config.toml
num_hidden_layers = 13
hidden_size = 384
num_attention_heads = 6
num_key_value_heads = 6
head_dim = 64
intermediate_size = 1536
vocab_size = 3827
hidden_act = "gelu"
norm = "layernorm"
norm_place = "pre"
norm_eps = 1e-05
positions = "rope"
rope_theta = 10000.0
rope_fraction = 0.25
qk_norm = false
attn_scale = 0.125
bias = "all"
tie_word_embeddings = false
parallel_block = true
init = "uniform"
init_std_qkv = 0.0236
init_std_o = 0.0
init_std_up = 0.0236
init_std_down = 0.0
optimizer = "muon"
learning_rate = 0.0068
beta1 = 0.95
weight_decay = 0.022
lr_head = 0.00677
max_grad_norm = 1.0
warmup_steps = 200
schedule = "wsd"
decay_fraction = 0.937
decay_shape = "linear"
final_lr_fraction = 0.0
batch_tokens = [65536, 131072]
max_seq_len = 768
doc_mask = true
train_tokens = 1075000000
max_steps = 11245
dataset = "wikipedia_en"
MLP neurons of a small language model. Each row is named by its layer, matrix (up: input weights; down: output weights) and neuron, and shows model dimensions 144-271. Each number is 500 + 25 x the weight over its row's rms, rounded and kept within 0 to 999. Numbers have three digits each.
After each neuron's rows, "fires in" lists the words (lower case) most often at its 100 highest values on Wikipedia text that the model never trained on.

L5.up1495:510488513489495474465509516499472526477541529513464521497513530532486501509478432483498489511481532530487500512516508447494522521520518499492507515482507519481473488502508516539431486532510543551513508515506532526489495538514503506528487550445523491460494463490518504511511479519515479511488497487461540480510549536497475502528507509496528530511481506487514518521463472500498528445464
L5.down1495:503468508502508512510539490513512519471471492477497496460487476503561551493502496455528433514464485475486520472512494529517492496473498459530489500512497505542510514531481504517487468504540477404510496484502541482522523538496513495536501502494519487468473530474496495474512465487505480510551508475500568485505506495491486480491498507494506529518472534492548527504491501527504474470496
fires in: "of", "most", "for", "world", "cabernet", "and"

L5.up518:484454515463495507510513511491484471484494470526503461485483496501558488459491486501486507538536482519476497512495512473528492527488515548509490544475519534473497513526482534488515487520553490486549520508477490499536506485514573515495546520513523523483473484514488505470521511463523537464531472523529491492493520467529492469534493455452524526498476506521484502480525508524504543460513
L5.down518:539485517524476495541528504490509507471501522535523499544468470506532507482490522451513551499517498485463509450523500539517424513491462509523543518495527469515519500456488496503449493520527477502528463521477556504446493511483454512492481473516511534526473458520526508586477456495474487495491503463497507522499488537551471508505492500525437485496517508539499464460474480487470516525479
fires in: "of", "to", "that", "about", "in"

L6.up444:476463515496466472538546495517538492509506508514522509519514473511489480462505529482521483460524494469567496536486525492495515500512516475514499517490479501491484550521524459489499453534458507469540508514429466473518551497445472474507507507495489521538497498538459499514474513496528474458434521485485495509539526556550506503466487513506522560526492524502502535465490499520466477495499
L6.down444:470463485512496530476536527518480485480531490496497546467514491489506471452475507502505482539495447516475474467511521483517490495484504502563517485512500510446482566473524461470498445461454480477543517499503495516471488514497497487504481552469513539495472460520465510530491481541499500476508507540492471483557481498531529504493500500541494513544509528507544513521488470462509535468537
fires in: "was", "were", "subsequently", "being", "léger", "orléans"

L10.up357:513484462520483458512526540521501497498490551482546487514494482510484516488483494476505459517485533508541506482505454527494500470535515477506494543475459480468433517535545512525457512533511518469527523519521525526485556539516492508516560465527523522522497496496527568512459489478496478480451472472507468491504506447580454470490494526537524496471526508534493519523482492486505498455477
L10.down357:512508489520490506525541478470516488512507463502527474510458528479500550487504479484478516499469495481510471498519523496536474500508473479450509504502546497481458460496471536525531484451513500488472510544505479546496523513497490508473498494460501436487443519510517534462503447497433487511502526470524450482492533485525488482508510509508511525501520521504473518465496526510491509453535
fires in: "to", "and", "that", "which"

L6.up717:556494473507485501509545518521493513530522507501516495489479486505503507575482482483444494511552501531531523554514516482486475482468528483494540503467525533467508496514516518542474534531525521482515490590527506541524492514497509575506495509497451522459500514464525483481482462514539503503457518499524494519478509509492497497507521503552509532470512517508514541467501507479547509497515
L6.down717:501504474518467519496489494478500449458522498490492500458472523505514540464514515500498476432559511519499502496491492488511524498537500539465477506527517529449506488464566506481549510515567493438533513550471514489494562530494461473477494530494516492482459520515525529515483517486494491478490484451519519495498463507504497501532420483453519486498512493500525440481484531505488539491514
fires in: "and", "to", "of", "at", "carbon"

L2.up739:492521501538500464510525533483463498534465493505520490530539499514503488493487484466489479469510545520478497513490479518514522573468515487528513462507542514476494521493531483493462476501491472461514548478529510531512552468517492472491505491544503499505499499484513493447521498449521488502490463507522543484499481477534506462474485479471520508524470504552516498523480535492498507508523
L2.down739:509543485510537448478490494505523547475489531534510525525509503510433493514532486460525500509501496475513507524522524529516502489489487523503510459504534506487506533482505464529473530484496476480510574499518505536504510494506569474482492518524496514475571475481477483483488438484511526474473508559566447497511504503513503505481497509474491535510526498535478479487486518477511545496498
fires in: "high", "middle", "lower", "upper", "atmospheric"

L10.up546:478492452498489526536513461549505507497481522477517464496529537515471537478495471507523501508522498495508518506513532535441487492543545496507493524537478502518484538510514502484518512449501519518500490539493488508473511507486535541511459489491485507555469522488471515526515501502496513529515484446517530505544506493524504513475500466519475535522499453501487519460510522473494499505460
L10.down546:466481516513506534565480506542506516469497530506500543458492478525478494490499461484517539536495474468534491498468501464499498499478500494460494516488501486492480506500505452547502474539506518504495515491495478500517511494499494463522510545463512516467501536512506508454514489502491518487501542472511530516510478524485449513474496490498521486524511478498528524486487466465511531534512
fires in: "be", "been", "was", "being", "subsequently"

L10.up1522:461500501495477498445499521496504535500472470457524492479513499496543469521465474511484469498503530458513481477510533486462520511514464535454524551444440448469518481509534518507497509534480448487513502542511546493492487474490505527528530523495495537460469530496482525485559500460489496506478482486449528497503502485484476493519512510450519490521520532509532515494521491498503505514484
L10.down1522:518529476489492503505469508509509541509501483510439471489511460508535506479480449498509495507498502495511551480509511530513504534490506488509475513489486456502502473478474503505477530496538491500514526498506484484533511483489454507493479505495532408482463491469510545501534485509533519543477500527473493490506498509484520487503488522541507524492525506518519500509526546493473503484518
fires in: "for", "to", "on", "of", "in", "by"

L6.up131:536485518482464504494529515516547506488473506516527496493508511516470456487497471487531496516465520506489469498467461500514499552496530480511478508468516441517457499477487527543515487480491469491503521533508472521493479509521473522455523526519555500519468510497528516509474502471513499496456495476462512555519509513542537495506467500530467462496519462534499508540494490514469527481533
L6.down131:481511556511480479514514472477491519492543541501536495480498490485498473519470495548546473518496537509513488505492488471490517473516558443502501461463471452519471478497518465493547501476533525484503500498510486519533508504536499505526500515468566523526523524462470528518515501513486558474528498495503452484543519503485483475502472497483497513507496506497480489496489575500526470492515
fires in: "on"

L2.up371:499488494505509511493523485435494468518486457519519506527541505504523540480506527561498455458511503483492513523523502504480510512476540501507488505459492507527538522514501472479476502453506479493485526521509508468468496506481488502512533468469496510501558501465511483521517498438489531527555455505532493536477511499507479548492500528483512495500464500499499522504493511492482528478496
L2.down371:516510469493502526485497497458515473518474486489467537514521474509546542509493531528475473491539465468502522523513533507485485525510488521535488512472503493501491461518487476480527507477512487494513515482515480475536513499498503492526538513477481519487553484501459492490502478451498528484515515492495513494477512491494528489520467499476502482519448495504486535467500490521504492505486
fires in: "university", "college", "school", "education", "schools"

L5.up363:545490512498464485514486474467473477460502484514507493513503534480489467526459493568464506508517507509516483523497563439525503486476490449526500483513501518499527474529464536479476487454458557491499514535529532508486483461501503534469500510474457472502512538494489505528497482511566499544483483530490493503525509501526479496497508523514532522511507459544537541489482460506501442477522
L5.down363:483473491541469524487527498505514454526472505474514461491490534509487519504490469501473499515492517465489516529506449424468472516472509499536434514528524469486510481511514552522488541513500482500504486495512518506486557537527508497466482528480525498468503485505498508542510451510508472496556489505476502494533454520495481530493477466494484501461508498500521518531495543458480529452512
fires in: "to", "of", "for", "night", "on"

L5.up1274:497532466498474513478493523501502528453524516506500505446482477534517487499478466508552494523551533503494553473484472514520489494491516532510486549501520537491508483522490511530548548489477467553501488500496514488460499501534491509519497577515466500466523511489495495502501476487548510492533492510529530492475488539465454528510503501539480507489477511492530498499533474495488516520490
L5.down1274:513507510474492512463528458517459484460510515532479546481523493528549494453572509485461519505493485476515520448527461507499480506499470514517479502491481469536546493474539530498564520460498501517524504530497517466486504503489494475505515483513509527486502497522470480524520534492492491510478487478484534476489471512521494487481530466493511518489539488469486484538480467505517517476510
fires in: "to", "from", "by", "between", "since", "during"

L10.up1147:484503456557538510525426526459531489463447492508490517530477522497503546472523511463471533487488493493492518549448501527527444529468491514511485510514427539496515482491516479497524484506467523470551468486461480484521544544462536466497483468470519482488520484515506477491535499506506507492487489455510514512460506458512499474482512526515519521507494490510497499459491492510478545525502
L10.down1147:540464504471472505535531468546494513494524489477497505499488481463546480545478524553506507498558476500520490452514500492523474506529462530528501494508523492495505508519457531500479487460547521528501500506505502545484478462514453488509567523465508511476487462514516559547496516512497489493489552489496496493492514509506541507504481492525484499530485476460490473494527496501507484520521
fires in: "that", "and", "to", "of"

L2.up373:517530501495485531491503522504496496532487467472518516490500502493499502491486459544528454473493516503470509502499503504522490491489506546483513524485557523499561512511522512487547479524495463466517472475493506524500482509511483508511532481506463458488462529516476526511487454477453553543547501487476511463498531450497504529533508504450489498489512508513476481461487481480502521503537
L2.down373:518505485502502521471507495490489481496510508502472515470528497472576475472533446464558534437459540515495488515474485475507505482499537540555588497513497493486521509546502537526485467511525481483534488452509547489508456510492465528509510474487479455525484532510510507496497502562480503491552497462513539498509481475518496517486537479527510538503492509515497486485492501472485507490503
fires in: "other", "some", "many", "most", "others", "foreign"

L6.up1459:532569499520514499516466487476498471441509528434521447522517535504564498497488483471491486524499488508515495444504467490559518510518494514502494515486484464494536493534514480496541519524551439475545495548492493520470509510482473495512518493510518513482481461535488490525496498490476468533497487500491530554531511511490509496479517541504492513515475539490503492504533491516515518478514
L6.down1459:467551472490561530496498498520510493484487519472477503471470510490577500451512501516500490545514478469522487522507506513515485495489485535509505535512480492520483485530457503508499510519559520510514482524503523491431486505507519493497495513461486501486558534488481513498500544472487498460485479484507502488492480517514485485476523511511497504481530499460460480527502500478481488508502
fires in: "of", "to", "after", "during", "despite", "post"

L5.up935:521507574514486459486490485482526506461441564520525474508453508505462483513523447465548539486470518563524499501493517519531494523500506496501509510488473500497487520496552519530496504473480484470448476484529517485495479523505491550475521514506513486479463514486507508540515481509518500479497515516515525483484496506512504497502545498471512538510432500453497494494505482506516517493525
L5.down935:454505503492525483457467479468495492542529500496504532523502518518556500500439471450505507460507504497520455511506450531536513510520487481465532489486502472524494488513534497492516470479499499468529497529501477534509507520506480493463484511477471505487487484497550519544477482502530488501500525484495531492530498480492447482499532547461513505480465473511500463524492494530508494552473
fires in: "on", "seraph", "of", "cliftonville", "serie", "dov"

L6.up948:518514479485530518497514530482462513518512486460527480489507502473552523496494533477468497488482514531509505527491496522487493526460527500505521494473471478527486490498510489512498488475526522481481469541511511488547495511512520544509502487487514490491509536447483497475508535545466505499456468446530508543450506525503493498516470503492520572532552473467481498521482511493512480502503
L6.down948:501509473484451530505544494495555457479453502496520505495519493532532514479465497490498515546485531507530522507488526482483524449510544544478484505512482483449491500491503480533530552538511530495490456480506500528505473519508459485510516519489483504485519459484524488484484506479505517528511469512475548477517521468518513494503507489506492486457493548489479497527468501520467515508506
fires in: "and", "20"

L5.up626:485518516497492490527475495497519556486485552495537459475504457504545492516531526488478513502544517514533487483493476498492524511500500513470510523540539539491499445532470534494506470485513463492527541497484482560506537508526486489488522504514486535457488511505465500470503490479514455469479491519516459446515544523531497547495518508473477507521479519488530459552473492490491511504454
L5.down626:516510485504471470549503492545488518476475483489504521479452501489487485473480541492428488446498524456528500483463530500496508509496500466470506495493500543464492506524496528458502456518508508493535522497499492504525498497530500497527506500477455465475538490499480515506497537484496534499480504556508516497512505544478485516488470510448504616479481543497495495525526476464504498514504
fires in: "back", "early", "other", "upper", "of", "lower"

L5.up1516:483478500512478514479506459502502442476533511471488521489455489449530534484499499480525465499509448538526509487540472498499493481479498519481485521515483520479524515535471520489513527501495509505480516491497473495478462443563490484515570500486499512493515493487486541458522485502558536440502498511498502490560508529494472514501485518526448452514482554469497524558528452491501535500475
L5.down1516:464465477444512531496519452503473470489482513530496480467470471520545513512493521470510482522498489504492498480502489506540478499541460521514498524516514463515521485523512518514560491507468546539455469498491482482515508495510512495496516476513474559534485518539495528495528524519523513454507487514495498465510477493530494493464517534550483458470456496471496512529500543514522447502483
fires in: "after", "to", "of", "during", "following"

L6.up1119:548516469513489504519482466496524490485505511496487518540505496499541478495447492495475497493528507480500493502505511465482483436498491484475476513466486498539528487473488504490511521541501512493444510516457533541536482534503525528500467524484440508462474472491561498494479483531549468476544497497538532500537485474491537475486519556491530520498490499498499521475518495496542505473464
L6.down1119:473484505521474521451497560506509499515484500482510513529472497492559502509510452483485436528533494509499509495521464502474485530542523521516523511514529513494496450528513516510463542498546477484528468550501449485554574519516474516505494507507531502526496521494515490522484488479495458521503473497508506515468510493496483486468464485462504473516497515506508463482486505507528458506498
fires in: "of", "to", "and", "density", "while"

L2.up588:546472521491542480477506500532466549580514498501494517494488501489543546485496469528520512457490519517515470482509473482462467491470500505529499531491478515529539495492535522508484482476542473467535467522530490523509507491512475483503506538484490470463478519499467504514525527508452552522499505494532547490535546501510483525513472510492480480509447534492508485515478538535526473485516
L2.down588:514487476509497516480537511509478540515528495502494549495496538445559488496518500534503524463519495516494525501505505522496517481485504518571507480511471481484487479505546500501493515474542505442511452449560504521502484523506498501482497507475448486462486487512478488469507526492488517518543510478472500483544476469501500558480511490482506475483495541471493467510493531492480478516491
fires in: "several", "some", "many", "few", "salmon"